Part of a small language model's weights: MLP 768 SwiGLU.
MLP neurons of a small language model. Each row is named by its layer, matrix (gate and up: input weights) and neuron, and shows model dimensions 224-351. Each number is 500 + 50 x the weight over its row's rms, rounded and kept within 0 to 999. Numbers have three digits each. A neuron's up and down rows have the sign that makes its largest values positive.
After each neuron's rows, "fires after" lists the tokens most often just before its 100 highest values on Wikipedia text that the model never trained on.

L6.gate714:516453555484493602473432521537497543450561497448499548415529511483468554554405501481500566473466466501406474547557537457576503417527534477560577520577498521550459495523472535539512462484458445606567462450486515457519475497481553551574440453474521499545433440436527425453478506577591448480450552514495433496444570585492536517530465483534527519402448484509506456488427432540527463532501
L6.up714:416445550378419520544502493484491526542575474513478460572560463524566540508517548501531471456451420559528494448523410601507466537513451529532508468497437506542585445479425458448460596490549526595476507540486530463489574519470500506464533538529524494445549494457482525506441464424544525546529556404431420506535605579503456533560587451559478469479500494505489556537490499530535550568483
fires after: "h", " H", " wh", "it", "'", "n"

L4.gate65:533589385496556506470563471457529502509430423475468502524548520513456486550451548480601533510471574476486429613499480513514405487490487495512574492585564518490516550413548569606484548510529456543535578564608557462507515396525555439587454521549544613453515588522539553430496516496468543522525449447563491492543471478520517446552443485524473532478452461481472489618561482460491506468445
L4.up65:587521377482410512445518478458498488547482426464450522535574522475584545490484502560482459562356476479515411513430507430548444478502515524562519492513484468443574485507501539468514379527447522390569470443466515543493487506568515495453448531533470593504482494590547540449515469543507552519465530464478471527487483448503552342500495434488511489453413475437456549516509490538505511388490
fires after: "\n\n", "\n", ",", " he", "1"

L4.gate272:476600451461467489489451418518529502536428470460404552513581498484580501513521528395451441478491528457534542468588494505462504519474528528544562543480453597489476474539566538472453529536441479473418542549551472465450435472494468383529501559474554412359392468532500465536574482552364625461496485466470478501481483458543536524537501472505538496374478427498403560491568500554521414577470
L4.up272:583485497512537465474397435509535378549444476428510512433579543459560483645614637435534591530548472494498441514534510504584545406465530531525541386505466512557502487498440560487548478525510455478501512489447570597531540517494466445508477576473501424559493488583576539435560525403540487450532550486471461443523452480518496398410507518456504559545504458467436445572436521482555517577481
fires after: " as", " |", ",", ":", "\n", "6"

L4.gate561:516551508556474436472571434478514374522477520402518599486487431491372536464463536530529584487555543517434453492579553509473515387519514535432653543614502518546497474496449523468495435573465473523543569455415566449470548545547552581467486493481549478666454508486524449459535599518482498453458447466520584466521491413563421488452461526446534492548436447562452531488567558537472506459483
L4.up561:469580497497446456343514441482540386494582498484492476435544498473568511555387580431608475556593493520402504488521439553519515451498541559437465545424556516504523439510541464537510571460556531482458484532448529462573561463481488527556555502513469514465575438530532518472579375523449447543516467486421439516478559484520508555535500532500545450546504543482504488540621567428482459467491
fires after: " C", "op", "ry", " c", " M", " D"

L4.gate630:575425494519529470411511373535494453512529495454527426507402510559558471496511453508530545535532594588450419558496586550512423495454564552433519524528533485494496564500506556569558451479505466475452496533450476449455580538614487486539519446543534537355522552450488439543562548585470549526554412542515462463468558401539526530499525522533451464558459454468552453573539493589462508479541
L4.up630:500551467537474470500454474512518509503460435394426516465472479398449401490557548535507537457376460493469448452522517494562388397485509547463510514536539437494488468402524522543492534491404489497542514447497484533481620449506509498439540545453515520478606505572530461384448461397490494603521426508494443539439521462426536575479539518492457502516556563491484574467538563562404544521443
fires after: " s", " S", " pl", "ax"

L8.gate678:499533459496472543494406576460555496443504460480498533501402459540584516467526492583466454427541435489559514437518411551595567447475581484395527623538491519519489580392514599494455566566465473480537452508541538511543497449470460518554452528562458441467481490492458503493467557482522407532504573533508587597486535443534460427517429525479479461409449573478498454454511479545511512532536
L8.up678:417452574460555512536576574504442609430564438477525403439530488487442588530452560347509547420540513519484481457503574512540569456385409535489444538567493460429503547494642543621574596547453456461493545452442495464383514479437536594432474512537540515519449528468509513508382528560477449357514445484521369461467461574570537487555420491464511430518510532528468489438524521497502515519572
fires after: "f", "\n", " f", "2", ":"

L4.gate729:581476504523524499506537536468421555468543369468484594582416604531541470476502520483506542553466484425492426408430557479554445519400538452487497446445563525447567542511542496450441532468490506565565466544536561496474517547540606487596430478484543510467472520531399428502447510467476558499561414557517554556535483431457497411514548483492513492533468481410516497501500515540474535489519
L4.up729:566356477491436605478446488490488538522554541453498447521457576587548513534445507568476437494455435497525517456458461489512501445468534566495506541443501491538631542557496563591509516455515491463603565494526564541479477539551504504631463439466506398451520472522487567480454488519478580516452504547497499520619485509421499493586509381457503486550532480553572561539481598470562578451501
fires after: " S", " B", "S", " Y", " T", " the"

L5.gate550:508520578567427363436482443539476367366510483554420526427533467536529610536487542480519530519421506504455468528443452512444463445532549476474512518511449493490486413560529424499512596479437564475566531502522507425488524398442516507494488437517535457574424487561592471557523480607520478494580558483477495470499490443585498439447517525493594501550494507525555555483450497562505502488464
L5.up550:506512490541500525352508478459460444630495535445515563474467520474535479424528525467409618595457586492459532520568536491479556480502451620458475556460458586505581447602495439486565516427484527503476576500586510464514489584437498589491641560568554492485515509508439469418530448517455481531541571471597508467548463449470539494525582596550565522462508482442489492531489451531500513461520
fires after: " c", " C", " F", " f", " B"

L6.gate331:510493544516561461505459426471534445530427484456554463478468563460447525547444534456442560592562478544488495523426498420499572452515535440500525531453503469520442519424498564527515533504592436372497495560437423485532556564445477581527541530511553562517534524588405459466548487341481397383545430500438465497528441418528483392540463470402464467487491492422510454489530588522484535511523
L6.up331:456550489538488453468565431401536472477551503449589428541503592495496542566354541526521469456450515582530502525439441425468465501566464493474516552513528435385464485474487555532587527567351475575540555521477497508487445491479561489407450524492521445522447488397424442535519495419462476525464613423548494531459502476603521495555499588523477460501568469457444544459450477568532515514469
fires after: " C", " c", "c", " acc", " v", "ch"

L8.gate466:492530566455498590505490384503559527443444538457460479521491468488511480505443418466435501467459490464457567443431352538480516510509483615533470482552450555487459453476538575537497487536489467493543452590441498585491445493452497567452441627558499444507493441475423528385547475554513522450513421542557505425503458522492448437427425542509448496488391578475483389542460508526521568507475
L8.up466:556426506484516492496493541432483418526468572509530498600569582426544522537440489507478493489503437521521493572465496443532521518592462546559512551483368490423465526437485483456437541450486496462529488491440527581540516452459485463529508598521554523509489604493506498416426473506517501608480530444593538553454459505624476507526551420363514454514556454466461476487408476532475422467454
fires after: " C", " I", "C", " c"